python train.py --n_layer=8 --n_head=2 --vocab_size=2048 --activation="squared_relu" --rope_base=5470.0 --qk_norm=false --bias="none" --tie_embeddings=false --lr_head=0.00537 --grad_clip=1.0 --z_loss=1e-05
MLP neurons of a small language model. Each row is named by its layer, matrix (up: input weights) and neuron, and shows model dimensions 96-191. Each number is 128 + 32 x the weight over its row's rms, rounded and kept within 0 to 255.
After each neuron's rows, "fires after" lists the tokens most often just before its 100 highest values on Wikipedia text that the model never trained on; "fires on" lists the tokens most often at its 100 highest values on Wikipedia text that the model never trained on. A number after a token or word is its count.

L4.up206 [129 170  97 133 104 175  26 101 107 155 128 162 131 108 122 157 110 121 162 117  99 123 124 194 149 204 149 167 126 116 127 168 120  55 158  55 136 110 111 142 131 115 139 137 121 163  90 163 112 133 134 154 106 104 108 188 108 169 110 143 112 102 167 132 129  92  95 120  80 115 141 135 117 159  95 117 116  79 118 137 102 142 179  87 155 174 122  68 110 175 130 137 113  88 167  90]
fires after: " " 21, "or" 12, "act" 8, "." 8, " m" 6, " c" 5
fires on: "d" 32, "al" 20, "iv" 14, " Al" 7, "ed" 5

L4.up385 [146 144 123 148 133  51  66 122 168 138  61 114 127 104 127 126 150 122 125  80 118 102 112 119 122 167  88 189 135 121 100 116  91 185  80 147 145  95 168 120  96 165 139 114 176 147 123 148  97  84 159 110  87 106 175 159  91 123 167 120  99 153 101 152 149 139  82 168 159 146 126 204 151  77 189  95 156  95 143 156 172 151  87 184 187 156 157 203  64 161 120  67 127 115 153 139]
fires after: " |" 27, "==" 12, ";" 11, " the" 10, "-" 6
fires on: " —" 29, " " 19, " con" 12, " in" 9, " –" 8, " Su" 8

L4.up604 [168 104 137 141 109 143  92 194 116 179 163  90 171 146 102 119  82 141 143 140  49 163  99 169 109 122 150  79 142  94 140 104  82  64 136 195 138 142 148 136 112  91 121 132 184 146 146 120  99 162 132 132 126 114 130 139 165  96 141 180  79  99 166 121 136 144 125 150 147 116  98 116  36  69 116  85  62 140 122 110  79 196  53 140 143  83 122 115 135  71  83 125  78 145 142 110]
fires after: "s" 34, " S" 21, " b" 6, "b" 5, "\\" 5
fires on: "w" 20, "c" 18, "la" 12, "g" 8, "st" 7, "qua" 6

L4.up708 [133 101 169 111 130 119  94 126 155 156  63  97 109  95 147 160 163  96 126 145  71  83  81 129 164 139 123  92 104  83 107 131 151 139 108  39 146 168 118 202 169 106 160 165 174 138 176 125 118 120 131 124 115 134 131 135 118  75 104 136 113 155 114 105 143 115 121 179 127 163 142 153  81  69  49 155 139 105 135 124 105  52 132  95 127 164 126  92  88 142 176 129  98 111 172 104]
fires after: " (" 56, "," 6, "-" 5, " \"" 5, " the" 4
fires on: " C" 25, "C" 21, "N" 11, "A" 9, "P" 8, "M" 8

L4.up855 [108 140 127  80 132  95  86 113 105 172 175 128 144 146  88 127  92 156 203 116 116 127 150 126 110 119 137 169  95  66  93 115 120 109 110  67 128 116 150 160 125 161 175 108 136 146 125 130 100 171 135 188  89 178 148 107 143  91 151  81 182 131 150 101 125 108 106  85  90 177 103 102 119 151 148 134  51 105  41 143  53 105 110 157 115 180 150 111 198 143 150 101 118 139 131 186]
fires after: ")." 20, "\n" 16, "|" 14, " |" 13, "-" 12, " (" 4
fires on: " \"" 72, "\"" 19

L4.up414 [124 152  95 135 138 123 101 122 154 122  80 173  71 120 141 148 134  85 102 144 166 159  92 196  95 100 183 168 120 204  97 154 114 146 163 152 181  72  75 160  99  78 146 127 111 124 136  93 131 104 128  88 122 127  37 114  99  84 117 140 185 109 132 143 137  85 118  96  96 109 168 176 135 101 146 170 181  93 115 115 129 126  70 129 159 139  92 136 121 130 148 112  82 115 125  85]
fires after: " |" 57, ";" 6, " of" 5, " had" 4
fires on: " " 97

L4.up371 [ 92 135 123 111 113 119 135 143 104 138 156 130 132 136 196 126  51 136  69 110  66 122  93 124  66 120 192 122 167 103 121 138 138 103 197 151 142 106 155 151 126 113 140  82 123 142 173 127 136 145 123 135 138  98 189 102  95  74 129 107  61 137  80 161 135 101 132  86 142  74 157 185 124  68 130 139 160 142 115  84 133  91  51 171 121 120 116 135  41 159  93 120 138 195 154  84]
fires after: "\n" 55, " se" 5, "ne" 5, " Le" 5
fires on: "-" 55, "ho" 10, "c" 4, "go" 4

L4.up873 [113 131 203 217 108 170 162 137 184 149 157 120 144 108 130 149 183  82 129 130 106 106  90 149 128 141 160 118 161 122 148 123 122  67 100 153 161 152 140 123 121 141  82 139 147 139  96  99 100  86 148 139  42 141 129 143 117 158 137 188 116 117 146 120 136 125 168  97 142 107  72 179 152 153 102  63 137 120 159 139 177  73 133 161 165 156 188 174 155 128 156 132 128 163 163 168]
fires after: " " 24, " (" 15, " He" 12, "," 9, "e" 7, " served" 4
fires on: " was" 17, " trans" 12, "vo" 10, ":" 8, "ba" 6, " a" 5

L4.up179 [122 177 112 106 160 137  89  92 160 129 109 123 112 145 113 137 203 138 107 158 156 123 137 141 106 229 144 193 136 156 154 114 148  81 170  90 133 155 123 126 160  80 120 142 107 141 131 113 113  81 131 152  95 187 138 126  94 146 139 134 134 137  74  86 131  69 141  89 109 108 187 118 118  97 130 145 160  89 155 141 202 135  70 100 104  68 151  93 103 153 184 149 179  90 166 119]
fires after: " K" 22, " C" 15, " V" 12, "." 6, " B" 5, " G" 5
fires on: "an" 21, " Ro" 12, "on" 10, "in" 6, "ri" 4, "ra" 4

L4.up262 [160 105 130 149 106 116 188  70 136  91 140 171 154 141 150 113 117 154 180 178  73  49  89  84 141  40  47 174 123 159 150 168  85 159 145 107 138 167  84 130 118 129 125 112 135 146 107 107 109 123 130  88 113 163 110  88 128 113 168 113 147 132 130 103 192 148  84  76  98 117  96 112  83 147 159 129 166 149 131 156 133  60 143  77 122 102 163 168 125 101  80 155  73 135  85 159]
fires after: "f" 19, " f" 10, "po" 9, "ent" 8, "F" 5, " F" 5
fires on: "s" 23, "ir" 18, "r" 17, "al" 10

L4.up244 [123 126 137 142 118 122 164 171 100 123 109 106  81  99 148 153  94 103 182 170 114 121 136 142 148 107  79  91 160  59 144 124 149 162 127 121 174 162 171 199 156  83 143 164 114 109 139  91 164 146 174  72 122 129 131  67 132 102 128 160 139 115 115 145 106 108 120 147 188 134  71 148 157  91 141 125 175 142 128 142 107 136 123 104  86 119 134 162 165 105 135  62 126 160 112  93]
fires after: "," 33, "." 18, "-" 5
fires on: "4" 11, "6" 8, "7" 8, "0" 8, "et" 8, "8" 7

L4.up910 [125 143 116 112 130 116 165 104 149 164 158 127 146 194 109  98 125 152 156 116 168  70 142 137 121 115  19 127 158  97  70 118  72 132 134  63 169 143 137 130 159 173 132 140 102 147 144 131 151 166  97 128 115 109 130 152 101  77  94 108 156 127 178 159 197 145  60 127 104 154  84 193 173 155 169 177 149 130  75 146 161  86 120  99 118 167 158  90 110  55 155 114 135 140  86 122]
fires after: " the" 30, " |" 15, ":" 8, "|" 6, " in" 4
fires on: " U" 73, " I" 7, " O" 7, " United" 6

L4.up93 [144 152 114  95  97  79 129 137 125  94  99 126 128 144 132 133  84 101 147 154 106 115 157 106 124 110 122 202 106 172 140 147 158 149 133 108 183 149 116  96 133 151 126  95 159 206 138 179 114 116  82 141 120 118 137 177 202 108 117 187 131 117 107 102  83 143 112 143  93 101 160 171  86  81 202 161  82 172 135 136 160 174 116 129  96 139 124 115 130  82 134  62 115 117 128 171]
fires after: " O" 16, "k" 14, " as" 8, "o" 7, "z" 5
fires on: "ak" 13, "now" 13, " part" 12, " is" 7, "kin" 5

L4.up994 [125  83 197 120 135 151 187 149 120 136 184 119  96  89 144 149 151 156 103 130 141  89 102 162 146 156 158  96  78 133 122  88  48 163 148  78 144 103 173 166 136  69 189  99 179 183 183 106  76  99 111 172 107 160 143 117 159  55  74  80  65  89 116 178  82 143 129 130 140 116 128 119 118 125 108 109 127 118 151 113 117 161 104 127 138 129 110 161  71 125 106  97  98  83  89 164]
fires after: "s" 28, " X" 11, "vo" 11, " Al" 5
fires on: "c" 18, "la" 14, "st" 11, "th" 10, "s" 7

L4.up1011 [ 92 170 181  69  78 125 128 105 133 140 183 107 104 156 152 202  84  99  83  66  93 158 118  79 128 111  89 149 104 131 147 138 144 125 168  65 214 153 178 136 107 131 110 131 176 131 129  94  88 130 125 137 103  89 153 127 107 112 127  93 145 121 120 110  89 161  78 153 116 107 134 141 144 113  84 122  67 133 136 131 164  94 154 140 145 132 129 150  91  91 139 112 141 156 150 163]
fires after: " |" 48, ";" 11, " the" 7, "|" 5, ":" 4, " (" 4
fires on: " 2" 81, "2" 9, " 3" 9

L4.up530 [155 151 129 148 102 161 102  52 167 102 128 107 145 124 132  87 124 119 174 149 161 158 158 137 119 166 173 152 131  98  68 141 198 198 125 185 120  90 136 187  90 154  88  82 160 101 148 124 135 172  97 144 142 176 100 121 153 182 121 129 118 114 144 151 118 111 125 183 144 126  76 202 116  94 107 151 146 158 128 165 138 147  79  72 131 126 127  80 159 205 131  93 116 130 156 129]
fires after: " pro" 14, " Pro" 12, " p" 11, " P" 8, ":" 7, "P" 4
fires on: "la" 17, " Pla" 13, "vi" 8, "per" 6, "t" 6

L4.up15 [157 207 160 139  90 169 118 167 113 191 102 124 129  60 124 145  89 129 107 111 147 161 112  53 151  95 125 158 121 122 112 207 113 129 144 157 157  79 113 208 175  83 161 102 167 167 113  96 173  71  66 131  69 150 127  92 124 147 160 105 133 133  74 153 123 129 110 119 146  72 104 179 125 158 113 177 141 158 105  88 127  97 153 148 136 133  82 125 155 168  89 150 126  60 133 178]
fires after: "d" 15, " Go" 12, " W" 11, "o" 7, "ri" 7
fires on: "d" 25, "il" 15, "id" 12, "od" 8, "s" 7

L4.up330 [153 165 149 122 163  78 125 168 148 141 167  81 191 147 150 147 169 149  95 168 111 151 133 144 106 127  72 161 195 178 155 130 117 127 121  90 117  88 124 166 102 119  94 121 151 151 146 124 136 115 142 117 118 136  53 101 122 157 163  66 125  97 127 120  77 139 137 110 165 142 162 116 102 170 151 185 146 170 124  95 105 105  66 140 174  93 113 130 109 166 102 113 171 145 221  80]
fires after: " f" 23, " m" 12, "==" 11, "F" 10, " F" 10
fires on: "re" 26, "ic" 11, " " 11, "ed" 8, "ig" 5, "it" 4

L4.up958 [182 125 117 146  62 145 125 171 187 139 130 106 107 111 144 127 132  87 108 153 165  59 115 149 124 142 113  97 142 139 131 174 100 178 152 108 110  77 119 117 136 165 110 119 188 185 133  90  71 137  95 157  74 152 133 158 119 122 128 128  97  92 172 149  86 132  99 187 147 121 126 174 100 115  81 109 105  67 181 116  72 115  91 171 101 162  69 142 158 159 159  93 151 110 107 146]
fires after: "-" 50, " Mc" 17, "." 8, "al" 4
fires on: "C" 17, "R" 11, "M" 10, "K" 9, "S" 9

L4.up599 [ 85 179 141  96 117 112 103 188 181 197 114 162 147 128  75 147  85 136 161  87  72  80 133 173 130 135 128 166 124 156  99 156 172 115 133 181 174  91 207 160  91 138 135 146 107  75 148  74 122 155 101 127 119  64 143 124  87 160 162 110 116 151 169 193 131 176 145 199  68  92  99 178 131  86 173 105 111 144 127 166 160 163 113 111 177 143 118 144 151 119 108 171 123 136 116 154]
fires after: "te" 23, " st" 15, " St" 9, " Te" 8, "at" 8
fires on: "at" 22, "le" 21, "ch" 14, "ist" 6, "act" 5, "g" 4

L4.up889 [147 122 109  97 146 152 176 137 162 146 127 132 173 129 159 164  84 105 140 146 161 149 129  52 116 104  77 123 152 165 119 150 186 127  98  92  90 107  83 177 112 144 157 136 145 128 178 154 180 182  94  85 134 151 163 195 167  78 147  98 161 200 133  82 191 137 168 114 106 163 147  93 125 120 108 158 148 132 101 141 150 132 103 204 128  85  65 118  91 139 155 162 155  73 122 101]
fires after: " " 39, " P" 10, " de" 7, "le" 5, " De" 4
fires on: "par" 30, "pr" 11, "f" 10, "ar" 9, "ph" 8

L4.up107 [136  94 217 179 157 150 111 134 133 140 106 105 138 146 136  75 111 109  93 214 128  77 102 147 112 178 103 100 113 172 121 156 147 158 113 173  81 160 183 161 122 151 137 130 108 191  79 148 108 156 168 144 120  93 144 130  48 171 109  96 111 169 200  82 142 106 186 144  91 126 159 127 109 160 177 159 139 155 203  71 159 170  93 130 148 105 150 130 126 117  82 137 130 139  73 132]
fires after: "s" 24, " a" 12, " as" 8, " to" 4, " Jo" 4
fires on: "s" 24, "cc" 15, " Do" 9, " do" 9, "ch" 6

L4.up541 [134 144 122 131 141 104 115  64 102 121 145 104 142 142 139 171 137 148  75 140  44 127 122 150  78 106 111 173 139 105 109 120 115 138 130 113 180 168  85 141 116 126 126 141 175 115 136 132 100  87 115 171 126 181 116  97 120 140 134 166 125 103 129 144 129 117 127 121 181 220  63 162 137 145 112  76 150 116 143 103 161  94  70  80 136 122 118 131 151 135  44 147 132 134 143 164]
fires after: "s" 27, " imp" 12, " Re" 8, "mp" 8
fires on: " mo" 19, "vol" 11, "ro" 10, "od" 9, "ol" 7, "lo" 7

L4.up194 [157 117 165 113  91 125 148 125 164 138  67  92 100 120 160 123 150 125 143  96 110 154 157 143 137 149 133  97 100 123 142 112 114 106 134  92  56 184 148 169 127 145 160 122 156 176 173 106  73 160 141 111 124 109 136 149 114 143 141 186  85 109 192 164 142 146 146 152  77 149  93 107  92  81 172 175 102 111 113 100 123 139  69 144 127 114 170 126  91 130 193 123 116 161  91 113]
fires after: " in" 34, " ex" 19, "s" 13, " In" 8, "in" 5, "u" 5
fires on: "c" 31, "d" 18, "p" 15, "t" 8, "th" 5, "op" 4

L4.up40 [114 130 182 145 120 149  91  86 110  88 144 109 166 113 167 159 157 143 111  97 208  82 126 178 183 167 151 116  93 151 114 120 118 166  95 100 133 148  78 157 124  87 106  83 182 157 136 187  80 106 134 107 185 103 120 153 105 151 106 156 189 112 141 103 154  94 144 137  76 129 102 127 117 136 164 141 105 114 136 199 142 110  67 137 103  85  94 128  64 167 156 124 142 119 117 164]
fires after: " P" 26, " C" 15, " G" 8, " M" 6, "C" 6, "us" 4
fires on: "al" 32, "ra" 11, "on" 9, "ly" 5, "ton" 5

L4.up788 [ 67 167  75 141  95  73 125  90 108 136 129 161 146 102  68 107  87 111 141  90 134 122 119  60 194 138 147 149 155 144 106 202 129 129 109 181  76 146 119  84 134 117 130  96 119 138 127 148  51 166  95 110 139 159 107 171 125  62 149 142 100 163 112 111 116 174 181 121 145 114 142 123 113  99 112 159  79 168 142 125  87  79 112 105 123 189 107  82  62 163  95  90  95 119 129 130]
fires after: "s" 24, "ur" 10, "ar" 9, "or" 7, " st" 6
fires on: "te" 12, "e" 11, "la" 8, "a" 7, "th" 7, "d" 7

L4.up104 [ 80 101 120 172  99 115 154 158 160 172 130 140 185 156 151 171 108 104 117 109 171 102  86 130 123 183 133 169 110 129 138  93 150 110 148 115 134 160 119 163 137 155 140 142 142 148 129 186 122 179 150 130 111 108  65  74 131 165 132 156 134 138 112 130 113 156  90 168 166 110 138  92 172  86 133 157 112 182 107 130 158 162 172 111  85 125 168  67  76 122  80  69 183  92 162  46]
fires after: " (" 56, "\n" 13, "-" 6
fires on: "20" 79, "–20" 20

L4.up722 [121 192 115 181 129 146 146 147  91  82 124 138 114 123 134 142 152 143 182 161 116 144  90 166  86 182 173 142 116  94 112 147  76 148 171  86 113 139  56 120 152 151 131 111 100 129 158  44 144 163 123  91 100 178 131  94 156 134 163 222 204 104 137 148 164 140 111  80 141 114 186  83  93 118 167 106 156 148 122  98 141 132  89 194  99 185 158 154 132 150 151  56 103  79  75 153]
fires after: " and" 48, " of" 11, "," 4
fires on: " " 100

L4.up198 [194  91 113 152 133 190  62  86 164 123 168 119 156 126 104 156 107 152  99 184  92  66 172 123 139 178 158  96 129 124 133  89 100 119 125  89 110 142 119 100 131 110 135 171 109 145 104 170  92 185 101 127  67 186 194  93 131  81 127 132 148 124 124  88 187 111 161 122 129 102 112 111 126 125 114 115 104  94 206 141 160 137 191 160 169 125  82 125 145 133 143 145 194 170  69 157]
fires after: "s" 23, " " 20, " p" 7, " S" 4
fires on: " El" 15, "ol" 12, "l" 10, "ul" 9, "el" 8, "il" 8

L4.up645 [ 79 172 164 147  97 110  99 144 134 174  87 124 133 134  96 138 100  96 146 101  85 161 121 170 162 152 167 105 150 221 150  37 148  89  71 126 108 151 121 169 140 109 125 130 170 143  93 121 159 109 159 114 175 120  60 149 157 158 132 156  99 148 105 140 147 103 111 143 169 128 128  96 110 116 162  82 109 119  83 109 182 116  65 170 174 163  89 153 120 183  52 109  88  85 124  82]
fires after: " " 24, " co" 14, "le" 10, "com" 7, " Le" 7, "ne" 5
fires on: "ed" 19, "lo" 18, "ce" 13, "n" 9, "cent" 7, "que" 7

L4.up608 [ 89  96 151  39  76 125  89 154 148 146  98 136 127 168  95 104 130 134  89 135 118 112 136 140 162  98 136 163 143  77 148 125  83  91 106 110  95 161 110 198 145 106 165 160  94 115 147 156 135 106 148 127 149 132 132 175 156 135 158 105 111 133 115 137 120 117  79 156 133 126  90 143  99 144 118 177 126 124 100 153 152 140 149 152 102 122 127 142 110 121 159 121 110 167 137 146]
fires after: " p" 23, " P" 18, "s" 7, "ir" 6, "ur" 4
fires on: "y" 18, "la" 11, "al" 10, "l" 9, "ho" 9, "hy" 8

L4.up861 [193 106 101 157 164 167 163 186 138 132  67 106 147 147  99 166 118 147 164 158 119 148 136 181 183 158 105 132 127 137 126 157 166 141 101 150 137 125 112 164 145 108 140 121  99 141 181 125 113 135 149  94  93 127 118 124 188 115 186 110 149 122 153 102 112 106 141 115 161  88  62 166  72 114 144 118 169 141 137 121 161 116 119 159 128 142 136 138 142 126 164 136  99 115 166 152]
fires after: " " 29, " was" 17, "ar" 8, "il" 6, " is" 4
fires on: " not" 19, "born" 16, "ly" 9, " released" 8, "d" 7

L4.up67 [ 63  77 105 133 160  64 122 157 154 136 142  98 119  89  99 129 205 133 172 126 170 144 177 187 140 124 159 163 107 118 190 114 132  44 120 126 137 199 130 122 122 155 186 100 140 202 167 100 142 118 135 164 147 196 111 158 130 141 104 153 179 116 138  91 128 131 120 105 135 153 189  89  99 108 133 167 148 143 119 140  69 145 128  97 153 148 133 135 166  89 167 139 125 150 144 147]
fires after: " " 46, " h" 6, "t" 5, "C" 4
fires on: "mm" 14, "mu" 12, "and" 11, "ha" 8, "ul" 7, "cu" 6

L4.up631 [142 125 106 138 132 109 127 173 168 159 129 165 105 141  92 143 150  80 140 114 153  81 186  96 135 167 109  91 140  91 116 114 190 125 131 110 171  33  90 167 172 112 172 126 141 146  85 112 152  70 114 132 123 119 118 138 141  86  82 143 134 116  52 141 163 104 134 136 115 139  95 131  67 156 105 162 148 104 128 124 114 116 139  87 173 174 169 222 143 125 154 122 126 169 180  82]
fires after: " " 34, " D" 10, " Do" 6, " an" 5, " do" 4, " st" 4
fires on: "ad" 32, "im" 15, "min" 10, "ed" 9, "N" 6, "i" 5

L4.up476 [111  81 135  45 123  99  72 139 164 116 105  87 106 175  95 148  92  85 131 106 134 180 202 147 171  66 148 133  89 150 115 158 112 135  97 111 119 164 117 146 125 105 127 111 192  60 110 116 197  84 142 126 135 141 150 151  79 112 173 110 204 172 157 108  99 132 157  71 170 121 102 107  77 110 144  86  89 113 138 124 130 143 110 125 144 101 122 105  67 144  64 127 168 159 116 159]
fires after: "s" 24, " S" 14, "p" 5, "O" 5, " to" 5, " P" 4
fires on: "y" 35, "hy" 7, "th" 6, "ac" 5, "r" 5, "ome" 4

L4.up766 [171 110  64 123 106 164 153 162 102 160 133 138 131 101  90 140 111 110  50 130  83 109 116 221 111 173  95 154 124 185 119 143 174 144  73 104 152  97 133  98 120 127 121 133 136 150 123 159  80 133 121  79  36 129 159 122 129 119  71 127 102 138 178 153 163 112 103 117 152 149 111 157 122 163  87 150 134 120 150 114 145 120 107 146 143 105 174 106 120 166 147  80 147 130 118  79]
fires after: " " 52, "." 13, "\\" 9, " (" 7
fires on: "al" 61, " Al" 18, "ma" 6, "l" 5, "ra" 5

L4.up165 [152 141 147 112 165  96  92 161 173 141 158  95  90  73 175  97 118 104 130  99 176 145 171 106  93 158 156 143 106 100 110 150 124  78 173 181 121 147 114  70 113 161  97  61  82  74 101 128 169 100  85 111 103 117  78 130 137 102 140 111  87  97 124 150 160 165 147  79  86 120 153 122 140  63 151  80  74 111 125  99 171 106 162 163  95 183 125  82 141 155 117 107 153 141 135 139]
fires after: "\n" 19, "-" 18, "ed" 17, "|" 9, " |" 9, "---|---|---|---|" 5
fires on: "-" 52, " by" 29, "\n" 12, "c" 5

L4.up718 [110 125 152 161 121 132 128 112  94 116  87 137 158  84 117 138 119 126 130  91 114 128  91 127 119 128 145  51 163 117  32 122 195 128 120 140  86 130 156 156 143  96 213 105 106 163 124 212 177 148 124 112 137 178  67 139 125 132 110 133 100 151  66 162  93  51 101 159  96 130 168  84 115 112 145  81 183 147  53 120 146 126  48 105 148 151  86 119 185 104 119 141 138 108  87  78]
fires after: "\n" 44, "g" 16, " co" 5, "-" 5, " se" 4, " " 4
fires on: "-" 44, "th" 22, "st" 5, " " 5, "east" 4

L4.up735 [102 152 164 138 164 123 137 123 192 138 146 157 104 130 104 114 185 117 141  62 123 212 127  74  58 157 117 150 137  44 107 101 115 162 178 136  95 154 165 113 124 114 161  74 179 168 107 183 162  71 183 108  92  99 176 141 135 144 193 152 121 143 115 125 106 168 149 150  58 196  54 140 172  80 126  98  89 102 118 153 144 125 109 109 132 110 118 179 105 125 107 114 119 143 141 156]
fires after: "\n" 36, " " 24, " the" 8, " of" 6, " and" 6
fires on: "\n" 36, " |" 13, " f" 9, " his" 6, " the" 5, " co" 5

L4.up49 [117 122 128 163  87 120  77 138  81 100 135 118 171 117  91 119  85  96  89  88  74 130  91 146 122 102  97  91 133 142 125 180 116  77  81 191 148 124  96 132 108 109 118 113 115 164 125 123 118 128 124 131 134 128 114 131 139 149 149  58  42 117 121 116 105  97 165  57 151 199 126 146 153 165 165 125 138 163 122 110 162 109 146 162 160 123 115  94 112 150  83  94 161 131 100 159]
fires after: "\n" 80, "-" 10, ")" 4, " =" 4
fires on: "\n" 90, " " 10

L4.up907 [ 76  74 152 137 101 130 134 119  79  89  80 104  98 166 115  78  50  87  46 141 150 106 136 113 159 150 139 173 116 149 127 119 127 166 184 148 124 126 108 149 116 177 129 124 119 192 165 106 111  94 125 114 148 174 126 141 177 144 155 184 121 122 141 119 193  75 148 137 200  79 131 138 120 100  83  96 158 121 107 100 120 133 129  65 127 108 147 150 189 140 176 147 159 135 152 122]
fires after: " La" 17, "á" 12, " Ma" 6, "ta" 6, " Ja" 5, "a" 5
fires on: "u" 26, "ur" 19, "n" 15

L4.up53 [149 115 143  93 132  69  80  98 159 144 126 174 176 129 121  59 111 100 133 119  34  95 148 127 122 166 100 151 130  40 137 162 153 117 141 135 156 117 151  70  84  95 116  72 107  46 136 129  93  99 111 126 124 114 203  98  96 151 130 133 123  95 160 122 119 134 150  94 108 175 173 127 170  43 172 110 154 137 139 123 182 133  84 130 177  99 174 115 118 199 149 127 101 163 116 180]
fires after: "." 29, "-" 23, "==" 14, "ab" 10, " |" 9, " Time" 4
fires on: " " 77, "l" 9, "al" 4

L4.up328 [126 105 138 124  65  99 122 158  82 112 131 135 147 105 155 129 203 126 131 147 152 113  52 132 104 129 150 213 141 164 200 143 125 158  95  81 116 112 149  54  58 152 105 139 199 187 121 118 101 153 107  76 171 136 154 107 161  89 131 133  97 158  85 118 200 167 127 110 142 134 140  95 134 175 164 102 154  85 138 105 100 116 121 119  88 143 152 112 153 141 151 173 125 119  89 147]
fires after: " f" 29, "f" 7, " pre" 7, " co" 6, " inter" 5, " F" 5
fires on: "il" 21, "mi" 14, "ce" 12, "me" 7, "le" 7, "ir" 6

L4.up547 [158 148 116 151 116  79  77 158 153 151 189 153 143  89 157 151 116 134 188 231 153 118 134 129 168 121  90 132 135 144 114 146 144 143 156  83 136 102 134 139 123 185 130 119 216 120  63  72 164 160 180 116 107 144 150  95 116 141 100 130  98  86 184 117 154 121 148 153 119 102 114 130  42  86 157 148  92 137 163 107 138 118  94 152  80 116 104 100 126 188  72 157 123 128 120  73]
fires after: "n" 24, "d" 12, "pt" 8, "in" 4, "ed" 4, "op" 4
fires on: "n" 17, "g" 17, "d" 12, "ur" 11, "ul" 8, "st" 6